config.toml
intermediate_size = 1280
norm = "rmsnorm"
norm_place = "pre"
max_grad_norm = 1.0
final_lr_fraction = 0.0
MLP neurons of a small language model. Each row is named by its layer, matrix (gate and up: input weights) and neuron, and shows model dimensions 192-319. Each number is 200 + 40 x the weight over its row's rms, rounded and kept within 0 to 999. A neuron's up and down rows have the sign that makes its largest values positive.
Before each neuron's rows, "fires on" lists the tokens most often at its 100 highest values on Wikipedia text that the model never trained on.

fires on: "om", "am"
L6.gate647,232,206,215,254,162,212,255,136,242,219,200,195,153,158,256,221,147,214,263,264,171,220,234,221,161,121,212,144,191,236,243,194,327,179,231,155,169,150,242,194,187,234,168,189,245,201,226,120,231,218,265,177,200,141,215,196,174,173,199,176,190,189,214,305,179,222,228,155,224,204,218,220,219,254,129,143,142,224,315,150,159,200,195,114,217,163,195,184,194,243,205,191,200,221,236,184,226,204,226,184,225,230,92,235,147,228,165,223,190,223,151,213,166,262,220,168,227,205,209,216,197,206,206,197,267,184,196,174
L6.up647,173,228,199,196,163,241,202,193,156,208,208,174,185,210,293,225,193,225,286,185,239,256,198,270,180,148,203,230,197,160,240,266,201,190,234,222,246,153,200,147,156,228,150,252,189,200,283,162,222,250,248,124,182,199,199,227,189,183,229,221,253,214,170,311,191,179,237,228,209,172,218,222,222,115,158,181,213,215,265,207,260,192,196,129,180,257,110,156,149,192,167,240,210,216,219,224,244,185,225,247,184,230,161,257,211,121,204,209,196,120,143,191,167,237,151,265,191,194,178,241,209,197,173,173,218,230,229,274

fires on: "ic ", "===", "t ", "=="
L9.gate739,110,177,232,197,169,202,222,233,200,171,240,236,208,238,161,193,275,183,195,169,155,206,194,227,248,189,227,234,151,228,201,201,214,224,196,226,166,140,166,243,178,202,284,198,236,211,227,236,176,270,214,177,255,188,206,202,248,196,196,216,143,193,244,210,169,222,200,103,260,193,222,229,261,253,262,197,199,141,209,159,188,203,203,224,154,163,204,197,197,138,262,184,286,242,191,237,253,278,244,180,170,221,247,201,177,214,244,225,115,218,160,189,165,174,173,179,163,218,199,196,171,168,224,214,164,212,275,215
L9.up739,258,190,239,193,263,233,226,190,194,169,124,216,133,222,249,176,264,165,250,240,197,238,189,170,200,209,249,155,211,286,187,225,175,173,232,188,118,188,171,284,147,284,211,206,279,145,195,239,192,258,214,225,184,308,183,150,147,248,166,207,157,211,174,221,158,203,176,198,277,181,209,183,231,202,281,229,194,213,190,248,186,203,166,259,162,173,237,198,196,198,264,238,259,193,191,208,220,248,130,189,173,198,233,161,200,167,177,168,174,106,209,186,172,156,148,179,131,281,193,129,179,243,152,171,171,177,183,172

fires on: "has ", "cont", "% ", "have "
L9.gate0,174,202,156,218,157,250,120,163,214,236,214,156,191,294,174,281,149,235,163,169,238,153,242,178,244,150,166,253,196,154,253,243,209,149,190,232,177,160,250,270,108,209,182,217,254,253,233,223,211,223,205,247,205,192,251,186,214,241,177,190,201,187,296,194,243,225,196,183,223,187,241,160,231,235,193,134,197,167,237,154,166,261,186,267,273,242,196,128,208,266,222,153,239,146,212,180,218,197,160,236,142,169,181,208,205,211,288,257,184,188,196,179,168,164,160,197,172,250,274,151,226,209,217,183,141,286,266,196
L9.up0,213,251,243,161,149,285,212,212,140,117,156,160,211,244,194,176,246,228,86,238,230,232,249,240,249,190,183,224,93,150,143,283,136,242,188,135,153,166,259,264,210,176,146,241,180,201,163,254,191,256,252,200,158,165,279,223,169,242,316,145,221,169,211,150,162,176,206,201,207,236,209,257,193,186,266,203,210,187,211,189,167,174,205,184,203,213,239,238,243,180,196,251,205,137,194,199,93,129,231,213,158,263,143,282,138,189,203,181,178,123,208,200,218,246,272,232,140,155,284,224,202,194,241,156,195,246,231,214

fires on: "Al", "al"
L3.gate849,198,184,149,237,186,231,199,244,189,190,195,245,166,190,202,289,219,164,216,176,174,187,229,135,157,141,199,191,255,172,224,202,212,183,190,227,183,166,160,194,200,208,228,233,185,182,212,177,193,198,265,220,279,213,111,153,227,277,208,212,233,198,154,224,219,242,160,186,229,198,254,158,262,190,222,229,262,173,233,283,184,229,182,220,213,202,189,105,218,192,227,110,177,248,131,169,239,230,191,143,154,229,284,194,207,250,208,241,207,161,218,239,211,175,219,250,185,119,214,195,148,225,221,193,226,222,211,228
L3.up849,207,194,213,162,155,178,143,208,219,269,274,268,122,192,188,231,205,165,191,201,268,166,200,208,145,169,207,185,195,144,292,161,178,206,164,207,195,113,213,204,203,271,183,203,164,184,162,209,219,166,225,177,171,226,237,223,179,204,242,177,180,146,178,203,193,196,217,196,189,239,226,232,234,200,175,221,203,242,167,165,209,213,178,211,189,212,184,177,149,176,216,169,142,150,215,97,184,162,148,237,207,185,247,176,158,275,253,234,203,198,194,161,280,168,171,108,214,244,147,217,197,253,201,216,180,240,150,254

fires on: "tr", "es "
L6.gate875,188,139,253,168,219,229,223,260,162,168,173,228,252,194,217,215,193,140,125,180,221,103,209,141,171,147,182,174,207,208,228,155,195,179,249,234,257,187,246,180,112,236,104,165,166,227,214,220,158,221,153,166,215,213,246,159,285,216,133,179,155,148,188,163,251,213,210,136,183,189,196,209,195,200,257,257,196,195,229,219,191,240,170,213,199,138,215,242,160,137,251,194,157,188,230,219,194,179,286,114,204,162,179,243,175,273,212,240,244,218,156,222,252,220,170,164,227,286,185,168,241,188,258,222,240,190,182,166
L6.up875,242,154,219,113,177,195,219,225,124,205,213,247,251,126,244,223,157,176,183,292,174,177,237,166,160,134,136,218,247,162,226,172,267,176,316,159,195,188,188,174,183,194,207,168,206,181,247,282,167,154,280,163,205,176,193,179,205,154,148,162,251,221,178,207,231,184,210,201,211,189,158,247,205,201,201,227,229,184,200,155,128,203,199,129,185,157,200,208,131,174,204,200,209,185,230,187,225,176,213,177,182,188,232,196,224,186,187,170,200,177,177,272,222,199,168,183,203,191,154,163,259,242,185,213,258,217,234,155

fires on: "\" "
L3.gate202,210,172,175,284,259,185,221,225,188,201,206,241,194,207,137,223,228,274,246,155,257,208,171,180,151,223,207,137,227,284,124,179,217,255,193,187,151,137,249,166,185,186,220,180,228,199,268,175,174,188,192,217,245,248,210,214,231,301,206,239,244,224,280,213,204,274,231,217,201,170,243,207,233,234,188,147,207,216,224,189,214,251,158,235,178,218,226,145,210,169,228,183,202,130,189,218,189,140,182,175,233,219,205,207,169,168,160,212,159,253,160,182,168,194,209,136,232,218,211,199,202,169,175,138,207,165,263,111
L3.up202,131,207,214,159,216,177,213,208,235,171,174,178,131,263,227,263,279,183,143,217,189,263,144,187,182,191,208,138,146,190,217,223,184,169,254,204,173,255,147,187,191,144,226,201,237,179,231,142,240,195,233,153,231,251,237,170,113,225,168,188,245,195,196,188,213,211,230,221,203,154,228,184,201,182,192,264,206,159,226,226,194,193,254,225,200,251,153,225,177,169,127,228,186,195,225,280,164,203,152,234,174,227,172,201,230,200,208,174,222,185,263,232,144,215,125,209,200,255,142,283,207,207,164,289,244,176,250,192

fires on: "enc", "fac", "Cal", "beg", "hib", "allow"
L8.gate862,183,205,188,199,135,206,202,141,170,202,198,160,175,223,225,149,226,229,190,218,186,194,219,252,196,229,208,141,270,151,178,234,248,150,191,162,237,141,177,253,244,216,204,248,148,177,242,209,161,237,237,153,227,258,157,236,237,245,230,198,189,280,217,139,195,168,149,171,192,161,240,200,189,186,249,275,153,190,184,224,108,236,215,118,177,227,176,265,123,203,181,245,244,212,119,179,182,185,214,190,164,192,245,167,179,202,205,215,187,264,224,250,161,240,237,259,245,183,183,206,191,228,161,147,243,210,100,214
L8.up862,149,120,163,241,141,200,175,153,236,131,212,351,164,162,226,244,201,141,229,268,221,188,180,213,239,181,266,150,127,161,199,152,195,192,240,143,165,198,207,255,175,157,254,121,108,220,224,142,237,99,185,216,255,235,206,115,225,156,212,197,153,166,203,207,259,173,192,184,182,167,193,200,165,183,186,249,212,226,203,147,203,163,192,258,173,211,156,170,280,165,185,225,216,233,222,214,206,207,228,260,190,153,195,220,181,202,197,258,221,95,160,158,154,247,150,166,192,120,172,188,183,149,219,137,236,227,225,213

fires on: "\" ", "ie "
L3.gate816,287,257,241,211,227,204,222,191,160,190,203,187,142,181,221,244,204,258,279,229,238,193,156,144,199,162,194,127,196,158,149,180,205,143,149,226,221,177,158,212,231,223,243,119,163,131,236,218,261,154,232,225,201,291,269,179,193,325,172,211,212,228,204,234,179,221,298,154,195,156,315,131,203,192,196,208,151,224,288,185,251,227,90,230,114,114,203,197,294,173,207,206,172,215,170,216,205,162,244,222,291,233,202,233,212,104,245,163,216,225,270,237,210,254,198,191,215,205,223,292,216,184,189,196,241,159,226,166
L3.up816,219,215,227,206,189,189,151,223,161,200,184,137,137,207,210,260,226,225,183,169,193,238,234,184,173,238,104,167,258,208,125,209,178,203,178,293,194,140,215,164,186,204,237,199,266,116,192,241,153,225,178,140,223,243,259,231,231,142,152,133,216,176,191,241,122,131,234,184,152,133,163,134,193,192,130,242,206,117,285,136,145,272,145,197,157,199,250,185,216,120,194,197,243,199,227,227,187,149,155,165,248,286,135,224,190,92,202,205,261,172,231,173,190,217,237,213,173,258,160,242,190,205,181,192,172,174,212,154

fires on: "al", "ial"
L6.gate445,246,172,174,228,202,223,155,182,177,158,199,279,217,244,186,219,213,150,194,203,193,182,264,203,174,266,285,131,189,167,246,158,212,169,262,173,198,135,160,134,207,199,170,200,187,201,166,234,166,174,219,148,211,252,192,239,147,227,209,156,153,138,223,228,250,178,166,220,163,179,164,180,186,243,188,133,217,190,236,219,184,251,164,147,194,216,161,164,207,229,186,167,171,255,174,187,186,228,203,199,135,221,239,258,224,284,191,189,177,179,184,216,194,157,192,199,168,220,212,191,184,209,176,238,185,222,165,268
L6.up445,182,152,220,205,209,182,201,175,194,211,214,241,124,206,165,214,240,247,151,135,231,152,222,168,181,215,243,160,190,132,281,124,206,202,241,279,229,127,187,183,300,167,197,222,135,241,208,238,158,250,212,192,194,263,175,234,220,179,134,180,208,214,265,214,153,143,185,194,147,150,150,171,160,172,218,134,258,180,163,198,214,191,120,133,177,216,129,150,228,157,176,201,162,156,218,244,168,202,182,221,210,260,181,166,172,200,207,255,157,161,160,201,228,219,199,156,229,315,194,192,199,248,179,270,190,206,127,185

fires on: "row", "ie ", "m ", "do", "bec", "!"
L3.gate1236,232,235,229,160,197,150,159,213,228,146,233,141,218,204,201,214,184,292,228,212,209,117,229,238,219,146,218,172,270,184,226,205,195,128,156,187,185,201,240,185,217,146,190,215,234,180,210,173,183,122,281,191,143,209,192,229,181,175,186,261,277,165,228,217,251,142,236,237,176,201,288,242,187,162,231,214,99,244,190,210,211,155,128,189,162,130,195,221,199,241,237,175,175,239,257,146,227,177,224,241,261,175,216,229,136,194,207,173,187,220,268,211,139,173,196,218,173,209,305,269,260,161,245,180,152,269,102,223
L3.up1236,181,171,99,194,177,205,188,185,171,143,234,190,178,198,141,198,153,206,210,274,170,265,174,199,209,170,209,320,260,148,148,218,274,126,196,214,273,169,222,126,240,172,120,195,251,167,155,156,197,212,194,222,207,162,198,213,199,187,152,109,211,225,161,239,273,161,242,181,236,201,201,199,209,248,139,235,169,216,263,167,155,272,205,141,215,195,187,260,159,180,229,170,163,182,249,215,233,197,159,157,239,187,199,178,176,149,202,246,236,184,270,271,205,216,239,247,177,210,202,237,243,219,247,146,203,180,232,183

fires on: "tr", "Tr", "Mar"
L6.gate777,208,147,223,173,214,238,218,196,126,251,264,260,254,271,211,215,164,213,202,201,220,153,208,143,199,212,221,192,217,229,265,203,257,206,139,279,220,205,169,159,152,170,161,183,126,163,217,135,209,158,166,162,211,186,252,169,198,120,190,196,231,142,181,172,218,249,189,178,182,204,131,226,212,230,296,167,206,192,188,172,211,189,162,202,206,266,238,219,207,255,264,201,119,223,184,128,196,196,251,177,188,155,215,166,113,252,214,229,173,250,155,256,312,142,148,188,169,220,177,221,141,182,169,184,174,243,151,230
L6.up777,265,181,257,148,222,175,207,233,194,239,199,183,254,177,173,180,153,299,94,200,164,167,182,230,218,223,186,261,305,254,181,192,175,293,190,178,191,188,177,158,204,193,175,240,254,173,224,176,156,167,149,149,245,210,225,235,189,273,185,85,140,276,139,169,232,185,231,233,257,185,151,196,175,201,208,239,172,246,210,143,225,217,240,210,120,161,230,232,168,197,169,189,189,213,222,172,187,210,180,240,241,169,240,193,236,137,182,115,206,229,188,246,206,145,148,187,181,180,162,197,170,172,217,259,187,160,175,209

fires on: "of ", "sup", "ia", "stit", "Sec"
L19.gate351,121,220,197,224,167,209,185,215,186,175,253,200,225,227,269,234,208,157,161,285,151,189,205,192,202,184,179,187,241,205,256,165,242,268,153,161,212,198,164,221,209,207,264,167,168,177,163,149,184,143,149,224,187,147,160,159,171,190,261,140,143,182,226,206,145,245,184,197,140,202,166,196,185,186,231,251,212,130,245,166,142,219,208,103,194,143,112,188,231,209,250,123,155,215,223,95,223,234,161,185,243,208,213,259,209,198,251,232,163,214,215,143,250,123,196,143,171,138,177,221,74,198,195,192,240,256,159,166
L19.up351,182,167,217,195,145,110,107,219,140,210,179,161,164,207,176,226,221,244,223,232,182,172,198,177,226,115,182,147,201,179,252,272,236,202,126,215,180,172,196,240,159,204,189,118,200,213,175,175,242,157,255,245,228,209,199,187,180,177,167,279,224,250,228,182,266,212,192,221,155,214,236,146,189,220,205,136,224,171,265,170,161,175,176,214,114,195,148,291,154,205,224,179,189,244,228,240,190,218,191,178,203,165,259,202,233,240,222,181,183,205,240,176,191,202,236,275,199,127,174,290,231,204,241,205,206,185,164,170

fires on: "| ", "(", "um", "op ", "s ", "ot "
L6.gate996,137,192,210,218,221,147,148,171,206,165,277,189,227,198,213,194,215,141,192,216,149,137,177,134,159,187,220,152,209,169,190,139,199,193,238,148,190,205,216,340,221,172,215,163,233,282,171,180,235,187,184,146,251,162,243,170,238,224,202,254,141,204,231,153,223,175,142,184,164,152,261,164,225,257,233,169,165,158,246,216,199,222,176,178,199,221,186,195,239,206,222,161,143,250,194,186,195,205,144,241,219,185,302,267,221,234,200,202,193,165,282,242,212,218,203,138,149,98,195,215,218,263,243,183,182,273,261,209
L6.up996,229,202,190,202,170,170,163,244,266,136,195,245,200,147,161,202,230,190,183,160,205,162,183,194,113,200,218,216,126,191,149,183,252,174,229,272,203,191,197,199,285,179,189,202,276,260,240,218,219,176,123,224,218,218,190,115,169,164,208,295,143,149,124,208,204,204,241,224,184,145,249,148,124,223,245,182,137,168,176,133,229,250,151,215,262,210,217,166,232,172,201,226,255,236,196,171,82,287,151,206,203,178,264,233,286,318,147,202,133,187,246,119,206,197,159,165,201,158,208,223,258,235,227,199,158,279,237,205

fires on: "ed ", "fr", "camp", "; ", "===", "=="
L8.gate268,227,228,243,204,152,272,175,167,202,79,258,260,135,223,199,198,173,187,202,131,180,153,161,213,262,169,192,200,271,138,165,158,239,158,177,228,269,213,255,292,195,245,126,221,176,99,142,207,222,233,162,214,200,242,178,230,286,152,264,225,149,147,237,228,182,223,248,203,200,246,272,252,215,193,183,220,208,196,181,162,263,208,175,257,203,233,125,191,231,209,261,206,242,204,170,240,136,216,203,209,180,197,206,202,114,190,257,224,162,199,243,179,264,212,247,217,223,190,246,190,180,203,201,211,188,235,204,170
L8.up268,233,232,136,172,265,155,197,313,214,123,251,181,192,230,220,231,118,201,236,111,222,229,154,189,167,208,215,239,208,177,202,181,164,135,176,258,256,223,232,191,204,176,207,203,241,160,233,189,250,214,195,225,189,229,192,190,179,259,109,151,176,140,185,214,200,190,165,238,218,226,232,182,241,134,186,157,157,244,213,257,230,194,161,210,161,197,148,213,235,122,172,261,256,218,232,182,119,210,192,264,219,202,112,189,226,173,232,195,170,154,227,246,178,342,131,204,185,233,182,186,184,147,222,261,245,219,163,185

fires on: "the", "early ", "USA ", "post", "head "
L3.gate69,166,219,212,156,159,222,217,214,213,190,204,149,197,226,230,275,253,257,219,220,145,209,97,246,276,221,140,194,181,221,251,211,168,187,235,227,216,258,191,136,214,206,228,181,197,195,217,206,209,216,207,195,144,201,181,181,245,236,216,202,217,177,224,258,182,114,209,186,177,190,176,212,156,212,167,141,178,272,310,177,273,215,214,233,212,118,204,206,217,217,174,115,196,190,214,178,197,205,213,270,209,110,194,191,207,221,248,110,196,176,209,132,171,159,228,187,186,177,128,251,220,256,248,265,205,242,306,222
L3.up69,214,224,185,245,153,236,202,202,224,163,276,199,193,206,164,170,235,248,215,249,135,177,184,147,212,265,209,228,182,223,153,170,177,233,250,193,235,271,206,155,215,112,235,207,176,231,198,201,196,226,232,223,181,173,189,101,190,263,169,169,184,234,200,216,129,154,145,225,243,213,184,209,170,207,230,231,231,192,181,177,246,173,223,174,158,172,149,144,233,132,208,232,144,246,232,169,221,131,187,251,250,219,178,173,191,78,145,211,196,169,161,210,171,239,199,222,223,205,212,232,216,163,253,294,232,212,233,176

fires on: "had ", "has ", "have ", "inter", "up", "pe"
L8.gate74,178,190,209,281,169,260,160,159,231,197,179,282,247,225,203,192,216,143,244,163,215,160,170,216,206,149,213,200,225,211,274,190,231,129,206,67,203,171,221,266,145,153,191,170,236,206,160,166,206,210,205,230,229,229,213,154,261,228,210,217,179,183,262,196,236,165,200,184,156,160,189,187,177,178,170,82,158,167,218,195,186,190,198,212,230,202,227,165,148,170,244,164,224,196,212,179,206,216,258,239,178,236,185,118,177,216,260,207,175,211,132,117,221,185,199,191,190,146,241,180,258,244,236,152,188,222,276,170
L8.up74,249,221,246,208,194,309,196,191,232,217,184,221,191,229,240,194,246,244,253,257,206,167,263,201,204,215,174,248,152,230,176,235,176,156,241,213,204,198,236,187,232,196,161,179,260,269,195,248,155,239,117,162,267,186,248,241,199,222,227,259,179,204,195,203,153,169,197,113,198,207,133,244,189,254,176,210,184,147,184,170,126,218,205,220,191,213,264,216,124,285,204,264,182,189,192,216,216,190,154,182,152,274,199,248,188,165,202,213,194,149,220,205,214,146,265,180,190,187,257,182,242,245,189,233,148,260,212,189

fires on: ".", ": ", "Canad", "res", "us"
L10.gate209,175,190,305,141,258,214,182,209,198,220,189,155,197,195,198,198,218,193,246,206,280,172,203,158,145,225,235,188,198,223,160,190,210,164,198,272,178,167,181,196,167,138,143,194,200,261,285,171,228,259,192,203,134,236,213,234,202,222,186,140,217,204,213,161,174,195,237,167,208,226,171,204,153,224,191,155,192,247,240,256,226,163,217,255,142,176,200,241,292,218,231,212,193,202,155,162,174,129,300,308,147,201,193,160,223,169,197,211,169,194,255,191,159,222,223,211,154,207,179,160,219,108,227,201,220,220,189,225
L10.up209,253,247,170,205,254,245,228,239,138,196,274,130,149,201,165,260,182,185,182,270,208,182,240,177,136,208,200,126,254,226,235,201,245,221,190,168,280,242,225,203,256,187,129,254,171,246,217,242,227,193,234,270,176,232,108,181,154,190,157,223,150,220,176,172,176,151,237,176,204,87,211,263,200,162,163,162,202,226,219,282,214,207,196,237,149,209,189,211,199,221,176,164,168,161,261,206,246,144,202,271,311,233,267,219,187,223,176,140,191,199,170,132,220,112,183,206,161,250,281,154,209,143,261,230,192,218,197,188

fires on: "==", "===", "=== "
L9.gate706,204,223,195,138,167,225,115,143,230,153,186,185,313,203,159,242,223,151,218,216,231,142,263,221,185,198,216,267,185,153,234,195,259,193,189,239,231,120,220,296,212,205,191,179,143,148,183,178,215,198,228,187,232,121,262,230,260,167,221,178,191,253,263,201,216,195,192,195,250,226,266,242,277,207,214,162,206,39,204,167,261,257,182,202,234,163,205,181,180,188,233,193,270,177,264,192,209,188,140,172,190,158,232,190,262,193,247,215,207,247,182,166,181,172,249,240,142,232,212,245,224,221,218,173,158,258,246,245
L9.up706,242,173,194,148,225,210,162,189,216,122,190,139,186,191,243,228,239,175,221,151,162,198,201,193,217,260,174,216,160,224,173,219,148,177,235,269,226,216,239,194,245,208,230,237,198,176,174,259,276,238,201,180,141,233,106,213,220,250,160,212,223,189,189,220,178,136,279,189,172,155,270,153,181,124,189,190,195,223,231,185,192,230,127,202,125,266,233,245,236,133,257,212,276,214,215,251,211,228,194,217,225,220,254,146,226,124,152,197,187,219,257,209,143,193,205,226,209,197,214,153,118,240,146,206,208,153,165,231

fires on: "by ", "= ", "by"
L3.gate60,238,157,233,142,245,171,279,223,201,184,186,174,220,170,183,226,168,194,233,141,212,164,171,229,114,216,255,194,180,214,216,225,239,161,229,306,179,271,179,278,125,165,254,261,235,163,196,181,219,189,177,246,133,181,162,182,244,207,217,178,224,211,228,139,173,189,216,246,191,253,235,225,180,177,208,165,223,198,192,215,200,163,193,200,181,217,131,178,197,152,236,174,212,162,216,168,219,118,220,212,200,62,226,196,107,89,193,256,229,137,162,134,248,184,221,252,120,211,179,239,170,163,184,194,189,304,190,185
L3.up60,220,199,178,219,187,195,161,180,203,221,222,161,219,222,174,238,232,231,191,172,188,181,195,163,223,199,175,158,253,152,234,223,205,157,245,189,271,166,255,201,195,210,219,154,143,208,175,192,236,147,197,163,231,252,234,260,184,211,246,201,206,258,221,166,170,190,214,229,174,190,281,272,162,147,92,138,199,197,186,198,237,198,196,175,190,140,152,153,183,167,175,207,276,139,161,186,209,161,192,164,252,197,248,223,206,191,251,199,234,148,198,200,245,176,187,186,130,239,234,239,192,240,216,285,230,136,141,175

fires on: "es", "les", "tions", "ames"
L6.gate19,243,150,178,150,217,170,240,225,200,194,174,287,203,164,214,246,225,200,153,228,257,239,217,205,127,242,216,268,247,220,197,196,177,191,255,195,183,208,235,219,248,176,290,205,283,186,231,217,214,155,197,135,259,216,268,172,219,210,191,177,165,205,204,206,223,277,127,246,263,264,262,191,201,158,268,218,236,143,203,315,216,244,224,165,246,169,205,209,201,205,200,190,212,255,190,240,173,195,226,155,116,101,160,234,253,219,212,144,221,176,206,185,225,210,116,262,184,201,220,188,176,251,165,276,239,189,284,162
L6.up19,132,137,199,182,174,169,273,149,190,133,180,216,168,186,179,177,200,170,235,195,228,243,201,195,106,146,206,241,256,248,229,204,176,175,230,221,110,196,233,240,250,253,220,151,157,217,186,213,180,203,92,223,204,223,234,177,223,193,214,229,189,138,194,296,212,268,276,146,188,232,143,166,161,235,179,284,208,242,187,281,206,223,246,176,193,153,165,190,187,202,205,147,187,182,212,125,140,270,136,138,185,228,172,189,166,199,161,173,158,309,264,251,260,197,187,248,262,218,221,189,186,176,155,210,186,210,302,125

fires on: "d", "ard"
L3.gate355,178,132,224,190,157,178,127,250,220,281,164,175,177,180,242,194,231,208,205,172,279,197,149,174,162,246,182,234,138,209,282,147,217,236,187,176,267,186,240,223,186,227,202,265,262,220,224,178,241,229,133,150,139,182,183,250,236,137,160,232,195,201,184,173,214,250,174,189,163,200,194,230,159,206,194,157,164,248,195,231,178,201,221,174,171,214,112,203,223,211,175,129,183,170,222,182,198,211,209,239,167,158,231,212,237,183,210,213,274,219,233,179,230,186,248,220,212,190,208,264,220,228,264,173,109,164,208,208
L3.up355,139,243,195,223,163,235,199,198,137,234,151,213,247,181,187,250,210,247,182,226,186,224,174,247,233,214,169,179,197,267,195,178,263,174,193,204,204,233,260,209,222,188,207,188,193,157,220,298,301,261,132,127,165,183,149,215,223,182,184,106,202,174,205,224,260,204,241,204,219,228,160,128,150,250,246,137,137,259,170,224,200,249,208,189,200,150,171,228,193,216,207,219,110,235,233,227,177,208,123,204,238,214,108,163,207,256,142,231,180,161,230,181,257,214,242,256,192,160,148,272,200,230,194,207,147,145,204,161

fires on: "tion", "ial ", "mer ", "or ", "er ", "ent "
L9.gate196,178,203,202,203,170,255,188,245,191,200,145,235,177,190,252,209,235,175,183,239,197,208,214,204,205,184,214,223,208,229,191,215,225,254,256,132,229,159,178,295,118,253,188,152,198,138,204,199,126,228,143,188,236,108,170,206,164,236,138,197,229,132,207,219,220,194,207,214,195,247,208,153,147,206,276,196,246,183,184,109,262,216,160,265,141,181,190,190,329,168,172,217,187,290,266,129,133,234,204,286,150,187,249,211,232,177,212,130,151,186,170,177,181,231,202,233,303,265,202,282,145,203,191,193,211,259,217,169
L9.up196,213,154,223,210,212,207,227,180,180,210,145,246,197,187,163,188,203,187,188,205,193,198,219,306,185,249,288,139,161,209,250,163,228,162,151,215,154,105,221,186,182,211,98,199,143,126,157,202,201,230,209,172,190,261,179,282,243,202,226,163,226,194,228,218,248,194,165,246,204,197,234,199,173,166,222,163,229,179,228,157,188,181,249,212,117,207,185,205,151,81,237,206,200,218,247,171,164,188,156,177,248,226,201,126,255,194,223,187,181,226,183,129,208,256,226,225,192,157,203,189,165,146,165,133,208,174,213,239

fires on: "==", "hel", "eded ", "; ", "G "
L8.gate640,247,234,256,212,258,223,228,214,165,216,154,221,234,162,273,215,110,191,190,217,160,186,216,198,186,233,228,203,189,198,201,159,159,157,234,207,242,152,273,247,207,239,183,179,205,173,153,224,200,204,159,149,212,192,228,252,199,110,201,165,129,166,217,184,278,255,192,184,145,205,238,129,249,165,246,225,147,204,203,140,172,206,204,242,260,193,122,211,170,182,200,217,202,231,123,157,157,183,171,195,155,207,199,239,194,181,215,191,155,226,239,212,273,195,223,288,101,197,182,226,144,239,238,209,161,234,157,179
L8.up640,176,170,219,134,234,154,156,186,206,145,226,286,182,180,162,182,204,215,274,147,150,207,222,236,180,136,189,205,192,212,220,265,243,124,200,218,233,138,225,191,177,96,238,199,272,170,199,266,186,256,163,225,293,199,193,221,228,198,172,275,206,188,248,196,235,140,174,154,232,164,241,257,151,194,241,97,151,172,156,107,197,206,166,197,183,148,187,230,211,171,161,210,198,285,205,197,213,212,164,262,195,212,221,174,198,151,199,250,188,195,195,253,183,215,205,273,161,181,258,144,148,170,191,187,184,204,192,174

fires on: "\n  ", "| ", "od ", "s ", "t ", "- "
L8.gate633,169,209,213,274,195,172,173,200,184,182,251,238,257,214,258,241,165,162,188,186,257,195,229,217,205,243,145,142,178,185,174,238,256,202,197,111,150,162,184,215,141,165,164,187,242,163,216,172,202,239,186,160,177,219,240,163,178,182,218,203,203,205,221,169,282,192,203,190,187,155,270,145,202,191,197,130,196,152,253,203,263,204,301,227,165,205,214,147,195,199,236,177,220,187,215,183,214,229,201,137,229,139,278,195,245,199,182,258,196,198,241,178,235,180,221,209,296,229,284,135,176,182,224,197,157,218,201,213
L8.up633,204,177,215,246,254,172,194,140,245,173,263,274,156,213,292,192,168,171,162,200,168,222,240,211,95,225,237,166,156,250,193,157,264,232,244,158,205,194,99,228,170,198,60,156,228,202,152,217,223,157,156,204,227,126,236,148,169,264,197,256,193,141,190,271,218,174,150,191,232,146,181,209,193,242,183,234,190,157,175,250,249,169,181,214,185,153,229,195,202,179,167,196,267,249,129,184,99,242,180,159,188,211,175,204,187,217,209,203,185,233,205,201,208,182,179,224,177,120,281,231,231,225,219,224,158,252,249,280

fires on: "s ", "\n", "ean ", "Olymp", "- ", "American "
L10.gate933,211,150,136,187,217,187,184,225,112,148,270,250,226,234,192,184,155,223,188,205,165,240,245,227,163,190,214,162,175,164,173,258,195,134,240,171,211,185,193,161,162,168,205,217,277,262,185,211,171,217,190,224,204,170,193,195,187,198,252,189,161,138,227,211,298,217,224,223,216,249,198,209,229,251,239,226,179,151,297,151,243,196,207,170,250,238,235,153,192,205,226,197,201,223,175,230,186,218,151,230,172,173,245,223,214,190,242,243,134,183,125,156,164,138,135,223,176,172,287,258,168,180,189,145,161,238,188,156
L10.up933,157,198,162,222,280,95,214,198,239,153,249,288,163,215,221,175,135,129,219,193,247,258,219,192,80,217,220,291,130,185,185,216,180,145,254,163,172,210,232,142,219,183,237,107,235,235,170,199,225,201,239,250,259,216,225,117,182,244,148,201,179,212,183,189,249,217,207,238,146,109,190,170,215,165,227,337,214,148,214,267,205,179,153,184,305,216,204,119,207,138,185,172,179,286,164,187,133,227,145,274,151,181,198,213,170,231,211,202,130,186,266,183,171,176,128,245,208,160,253,234,249,166,162,165,205,189,226,149